Part of a small language model's weights: 2 heads of 128, rotary positions.
MLP neurons of a small language model. Each row is named by its layer, matrix (down: output weights) and neuron, and shows model dimensions 0-127. Each number is 128 + 24 x the weight over its row's rms, rounded and kept within 0 to 255. A neuron's up and down rows have the sign that makes its largest values positive.
A block is one neuron, or neurons of one layer that tend to fire together. After each block is what it responds to, as a language model described it from the Wikipedia text at the highest values.

L12.down326 [111 133 119 138 122 127 142 100 148 129 103 163 135 131 157 111 152 139 145 137 119 176 136 138 212 178  63 123 134 116 125 106 121 160  95 121 110 144 111 141 123 110 155  67 136 127 127 130 136 159 160 121 153 117 114 150 112 106 154 165  96  90 142 112 130 173 109 136 145 123 137 109 169 141  96 109 124 110 117 112  81 156 148 131 148 136 153 106 124 117 113 134  79 131 118 115 117 154 119  98 114 158 137 115  94 143 134 159 154 140 143 124 162 117 147 143 174 137 147 155 120  97 138 114 112 135  93 102]
L12.down455 [107 119 119 124 147 173 153  63 151 152 179 152 193 161 170 122 108 112 163 143 128 133 116 146 156 135 169 124 137 113 153 111 116 101 106 170 135 102 160 151 148 130 175 108 130  95 119 141 138 167 105 131 203 163 118 106  73  98  94 132 113 163 141 122 118 147 156 109 149 147 142 127 114 120 108 113  96 146 114 159 119 143 106 124 109 144 151 112 137 118  70  97  99 119 138 117 121  90 146 149 100 142 112 119 134 166 146 138 109 157 139 150 141 145 174 109 137 130 169 139 109 114 113 137 140 123  84 138]
L12.down638 [111 105 143 112 125 139 140  72 116 135 133 147 119 106 132  88  62 148 123 135 171 149 118 152 191 136  69 131 125  87  97 120 107 155 131 138 123 138 110 112 127 158 145 143 124  91  60 110 139 131  87 126 143 146 123 116 142 155 152 107 147 115 139 112 137 118 121 117 131  87 143 153 126 140 117 141 143 121 104 127 151 169  99 144 111 153 148 165 135  95 124 127 165 104 120 113 121 168 142 138 118 160 120 139 110 130 139  70 118 111 181 133  98  94 135 126 118 110 106 128 114 142 119 117 116 139 103 154]
L12.down670 [103 126  82 155 135 156 178 145 140 154 122 181 115 107 139 124 132 136 131 132 176 112 138 149  52 116 122 143 108 104 116 143 192 131 132 132 140 134 108 111 124 164 109 114 164 133 114 132 112 109 109 103 111 116 119 139 136 122 164 152 113 151 110 143  83 136 128 125 111  96 109 167 168 124 127 105 127 129  97 141 147 131 130 117 119 153 150 122 184 110 130 165 134 101 109  91 149 129  78 125 129 143 136 140  99 161 114 116 105  94 135 117 116 132 122 100 110 106 121 139 137 140 151 107 136  99 118 113]
Description: Article title closers and separators

L14.down59 [119 128  85 140 114 119 133 148 154 191 148 121 117 139 117 121 137 101 125 199 113 153 109 162 179 115 192 156 114 110 148 104 197  69 119  95 155 130 144 113 114 147 105 149 107  80 124  91 147 156 160 112 138 135 123  98 166 146 118 148 126 156 137 174 104 105 122 156 136 151 135 155 121 149 141 126 151 148 152 110 126 106 121 137 119 103 153 169 204 133 124 126 139 127  94 120 127 129 161 121 104 147 113 115  79 119 129 124  94 125 153 135 171 127 132 147 146  99 164 131 146 113  93 165 132 128 129 130]
L14.down75 [170  91 101  91 148 127 106 155  91 111 117 138 140  61 154 114 143 116 113 147  89 154  78 154 139 143 150 149 136 107  76 158 148 128 157  94 143 136 166  85  96 104 143  86 148 126 127 141 116 105 143 142 144 165 115 122 128 127 163 145 119 146 123 119 183  57 119 163  86 102 114  78 146 117 122  99 145 138 136  98 162 146 170 122 149 121  83 158 148 141 130 139 138 105  86 146  94 158 126 113 143 140 159 127 109 125 124 113 106 147 115 153  71 157 121 130  97 106 153 143 139 151 141 102 137 122 143 117]
L14.down92 [ 91  98 112 121 137  91 128 136 150 160 123  95 110 133 108 159 149 139 133 144 134 109 158 152  94 116 130 145 147 116 144 130 141 139 150 116  93 100 104 133  94 125 156 105 145 144 107 155 113 137 110 117 132 142 150 113  71 117 140 152 102 138 136 115 130 105 128 131 164 158  84 103 158 190 107 137 119 141 122  99 160 113 164 104 112 114 105 150 158 158 131 125 119 163 123 135  71 126 114 128 106 138 109 139 136 147 141  78 176 126 128 151 137 151 155 180 135 147 125 142 111 115  85 121 158 128 164 155]
L14.down135 [136 126 122 164 135 167 183 124  94 146 140 120 115  78 125 106 134 115 113 151 153 125 150 133 135 109  93 109  96 122 124 131  96 201 166 120 137 181 136 148 106 123 181 163 139 142 151 121 125 174 134 111 151 162 143 113 131 113 127 139 125 128 159 114 194 102 107 133 112 134 133 141 108 155 122 106 159 139 145 143 186 127 103 113 111 119  99 109 176 135 145 114 169  95  80 110 187 168 164  99  88 129 127 149 121 170 117  92  89 131 108 108 139  82 111 170 137 105  67 137 106 137 112 143 157 104 107 144]
L14.down139 [132 147 122 106 121 113 129  76  97 140 139 150 156 118 130  95 130 111 132 164 148 106  87 125 187 145 143 119 112 132 118 147 130 113 124 109 131 136 125 106 104 121 116 164  89 174  94 150 133 104 127 175 112 136 122 114 135 134 145 152 142 138 109 121 149 129 132 149 148 143 160 106 105 132 126 102 161 126 101 114  90 116 128 176 113 102 120 134 166 116 120  92 132 127 130  98 100 143 153 119  98 178 119 124 137  90 189 122 109  75 144 128 141  72 141 133 149 139 116 145 113 158  67 143 119 135 152 111]
L14.down149 [145 147 118 130 125 172 115 123 116 145 102  85 132 105 140 114 105 127 162 100 100 114  70 139  81 113 150 173 169  92 122 167 119  89 120 118 123 147 124 158 164 159 132 123 153 136 139 144 121 108 159 103 162 116 153 102 137  89  87  64 157 149 169 129 125 121 153 140 119 137 151 126 122 146 157 151 117 157 125 115 108 175 123 145 165 123 153 124 110  67 132  95 152 126 128 129 108 130  76 184 131 122 167  77 106 112  74 126 142 179 122 169 181 150 131 119 131 128 118 148 155 126 161 141 132 132 157 128]
L14.down366 [157 145 153 133 127 156 148 117 147  93 128 150 146 167 141 118 145 144 120 105 119 115 133 179  43 112  91 150 110 127 153 127  83 151 130 103 121 147 148 153 131 109 124 148 128 151 112 104 154 131 119 132 157 139 134 175 127 112 153 107 147  83 132 140 103  50 109 127 116 125 134 103 134 141 141 111 123 164 130 112 113 121 114 150 134 139 146 130 120 158 162 125  92 116 124 101 169 143  92 137 117 124 126 124  96 138 161 102 141 135 118 143 143 119 107 183 122 117 128 163 121 155  85 101 130 135  98 116]
L14.down419 [109 157 105 122  86 162 105 136 149 115 124 122 164 120  97  98 176  83 153 118 174 127 141 124 148 164 153 128 167 121 107 106 110 127 127 105 176 133 173 121 112 107 162 152 118 152 128  99 102 126 110 143 134 185 138 115 145 108 128 108 113  85 132  87 114 129 130 121 142  95 129 113  85 171 161 142 122 133 163 110 136 153 144 129 165 123 153 127 115 141 141 172 138  99 176 151 115 116 121 142 178 147 125 147 102 113 132 140 131 149 103 111 125 126 121 169 130 153 114 148 102 116 138 145 163 109 109 108]
L14.down440 [140 111 148 148 146 131 115 125 131 184 137 143 158  97 148 113 137 163 135 139  81 128 103 153  98 135 104 119 114 135 106 188 173 152 148 165 107 131 108 142 136 101 116 127 102 173 146 130 114 151 164 132 133  88 120 117 112 145 140 153 112 110 112 128 113 124 129 168 137  88 100 135 143 101 146 138 149 140 122 169 160 161 118 132 113 149 133 133 149 110 154 122 117 106 116 135 101 124 123 133 159 128 133 100 159 131 182 106  78 163 132 156 136  97 128 151 130 146 109 133 118 171 140 143 148 137 152 100]
L14.down483 [123 151  91 161 101 128 108 129 101  94 122 105 139 162 117 147 101 153 171 128 108 124 109 159 149 139 157 144 145 113 109 107 139 140 166  61 104 152 100 165  88 138 118 116  88  94 135 120 165  96 125 152  92 150 155 146 116 141 124 154 106  84 118  86 166 125 152 141  83 121 116 133 152 157 139 122 135 153 138 132 131  95  98 158 163  93 131  88 161 185 152 128 135  99 145 149 118 137  65 130 152 153 136 147 149 133 177 116 111 156 152 124 155 137 136 104  76 158 114 124 125 135 136 128 141 145 152 134]
L14.down523 [137 139 143 140 106  80 133  97 156 125 109 128  97 110 126 118 156 131 121 140 131 128 120 159 223 120 131 158 136 171 135 151 116 129 133 122 130 158 141  92 159 145 158 119 123 112 152 136 138 193 110 103 137 119 149 109 161 103 159 129 112 105 140 116 131 117 114 112  98 157 164 146 135 121 119 134 188  96 162 140 114 144 110 132 120  98 132 177 157 128 150 124 125 126 104 157 176 120 146  93  90 140 149 142  69  65 113 141  93 124 135 139 100  89 138 102 145 128 129 180 123 146 142 137  92 158 142 122]
L14.down568 [140 120 162  82  93 133 124 153 142 122 101 120 150 115 130 110 111 159 169 117  97 157 158 118 197 119 110 135 110 119 112 124 151 141 139 151 139 129 102  97 120 144 113 155 110 137  91 103 197 127 124 102 156 136 150 140 149 118 117 123 135  69 105 104  95 166 140 110 120 134 155 119  83  98 160 140 128  61  71 137 115  92 171 153 129 123 149 108 107 131 156 116 116 117 151 187 121 115 133  98 100 130 147 119 126 119 129 133 127 150 119 142 127 101 149 115 184 144 115 121 160 119 152 138 127  91 141 137]
L14.down586 [139 151 158 132 166 158  87 121 117 116 106 120 136 175 141 118 146 152 147 125 111  98 103 102 192 116 134  97 130 142 156 142 162 115 100 162 188 148 103 108 118 148 140 133 150 146 144  94 125 127 139 136 122  94 132 123 110 170 174 136  94 106 129 120 146 132 167 121 101 108 178  96 161 132 168 116 127 132  86 126 111 136 143 175 139 152  79 127 120  99 131 131 153 138 124 154 135  99 143  72 140 120 145 135 139 133 155 140 132  94 120 157  84  89 136 125 116 143 149 137 146 149 109 161 125 105  91 152]
L14.down600 [150 115 142 108 151 106  89 135  92 140 115 134 134 158  92 157 111  88 150 133 120 106 107 104 158  87 120 142 136 145 112 130 150 115 146  92 137 149 146  95 173 123 130 103  95 142 133 115 130 123 114 123 178  88 150 146 167 107 134 119 102 122  83 134 106 104 125 131 122 108 167 134 127 111 154 122 135 109 127  80 127 174 148 127 135 150 152 161 109 127 138 169 150 113 110 157 149  78 103 110  87 187 174 143 156 107 113 101 112 153 100 140 144 100 126 132 126 165 129  99 112 120 172 154 139 139 136  97]
L14.down614 [106 120 147 118 138 146 118 162 172 115 135 109  79 201 118 121 154 100 127 112 134  73 137 148  67 161 136 143 111 142 124  87  91 105 118 104 154 152 144 114 123 124 134 158 162 141 120 109 144 138 123 112 152 121 127  99 155  95 118 115 124 159  89 134 138 146  95 185 134 140 126 133  81 178 160  79 125 131 151 151 182 110 110 134 143 120 108 147 121 125 118 138 116 128  96 148 106 116 161 153 118 111 149 164 136  99 116 106 123 141 113 161  93 169 160 184 121 140 154 161 112 122  99 113 119 171 143 134]
L14.down646 [122 194 117 126 107 150 103 139 139 171  97  92 134 139 168 142 135  98 160 121 147  60 134 150 161 104 130 164  94 136 128 132 125 133 138 120 131 110 129  72 127 122 124 107  85 133 119 105 128 103 142 132 138 106 142  78 168 104 103 173 109 150 109 123 126  83 148 113  90 122 133 131 131 148 144 125 126 112 182 148 155 115 110 131 143 108 137 109 127 129  88 163 165 117 115 124 100 172 138 132 134 125 119 123  93 195 129 130 143  99 113 105 123 166 136  66 130 143 131 155 114 108 162 175 148 129 167 131]
Description: Re- prefix, heading closers

L12.down86 [136 127  83 151 100 129 130  82  96 104 112 164 127  93  99 158 123 135 154 132 106  81 118 126 169 171  81  84 160 113  98 163 115 148  97 107 132  85 123 159  93 107 127 127 111  94 137 113 105 130  98 110 119 159 194 147 144 138 130  72 110 169 147 114 151 129 109 127 133 126  77 127 116 136 155  86 151 138 122 133 126 121 125 133 142 143 150 162 144 160 142 114 115 123 134 109 131 137 134 116 124 132 129 132 138  95 145 164 139 127 133 127 135 114 152  92  97 102 153 128 105 169  82 152 124 126 118 145]
L12.down148 [137 133 124 104 108 125 170 140 131 147 134 109 140 114 123 136 130 148 127  89 145 159  72 126 130 139 166 136 169  71 107 126  73 117  81 139 136 102  94  97 116 145 117 151 112 103 111 104  97 118 120 155 124 107 124 102 119  95 168 110 124 138 129 143 136 160  93  96 118 114 152 119 145 108 102 141 147 158 137 151  97 140 159 130  92 124 101 113 112 114 141 171 139 134 131  91 139 152 116  99 128 125 136 117 120 130  97 147 162 115  61 101 110 120 106 132  83 141  95 131 162 133 159 168 111 156 116 129]
L12.down280 [126 125 106 131 140 102 168 187 145 145 166 145 116 157 106 113  97 149  93 138 137 145 129 135 189 118 152 140 119 129  77 120 138 152 125 122 128 126 128 101 108 108 113 164 132 132 138 129 108  98 110 153 128 128 148 158 146  96 107 106 116 166 186 126 142 167 143  94 129 133  51 125 117 119  66 148 130 163 118 101 101  77 119 148 122 138 162 145 148 110 109 173 148 145 129 109 154 143 137 120 129 146 130 148 136 104 110 141 152 103 107  86 101 131 133 106 138 101 110 154 148 174 113 140 134 150  95 147]
L12.down477 [146 119 172 149  95 136 138 132 101 157 107 141 141  92 121 116 138  96  86 141 136 135 180 114 233 118 116 162  92 125 134 103 159 109 157 149 126 161 163  88 126 157 127 175 161 116 135 143 124 110 121 120 151 141 152 171 141 122 168 130 146 142 103 135 170 149 129 165 124 137 131 142  84  81  97 109 133 167 114 115 112 111 184  83 117  82  87 109 123 126 113  95 131 138 157 134 162 150 126 146 156  90 115 146 135 144 155 135 119 129 155 131  86 134 114 132 107 111 102 146 105 130 155 149 162 107 127 133]
Description: Contraction endings in song titles

L8.down594 [126 132 146 100 147 118 141 131 167 109 163 109 173 150  86  87 132 114 102 112 145 102 114 124 142 116  93 138 109 128 154 101  99 125 141 112 134 127 130 133  95 149 145 136 118 140 124 107 152 147 103 119 144  53 160 112 144 156 138 140 175 142  72 123 152 174 130 153 165 117 133 112  98 138 122 149 152 121 143  95  99 145 140 165 120 114 147 106 153 123 190 152 104 148 102  84 111 167 120 126 121 152 147 171 127  95 156 136 129 180 115 157 135 110 122 171 117 147 179 135 167 130 124 154 153  88 100 173]
Description: Wiki structural line ends

L8.down531 [ 74 143 127 141 122 141 148 122 116 155 140 154 135 100 139 125 136 125 160 139 113 159 125 158 144 138 150 112 118 157 128 102 123 116 130 138 128 144  84 126 170 111 142 168 120  96 126 163 113 148 101 137 126 105 142 136 142 120 147 139 164 157 120 103 153 145 167 106 127  86 125 134 109 129 139 154 107 162 124 125 134 133 142 163 107 136 103 127 134 140 117 149  90 128  99 145  56 129 122 107 141 141  86 174 165  90 154  89  89  99 123 149  97 127  74 120 138 180 112 126 149 125 111 141 132 123 152 116]
Description: Word-completing subword pieces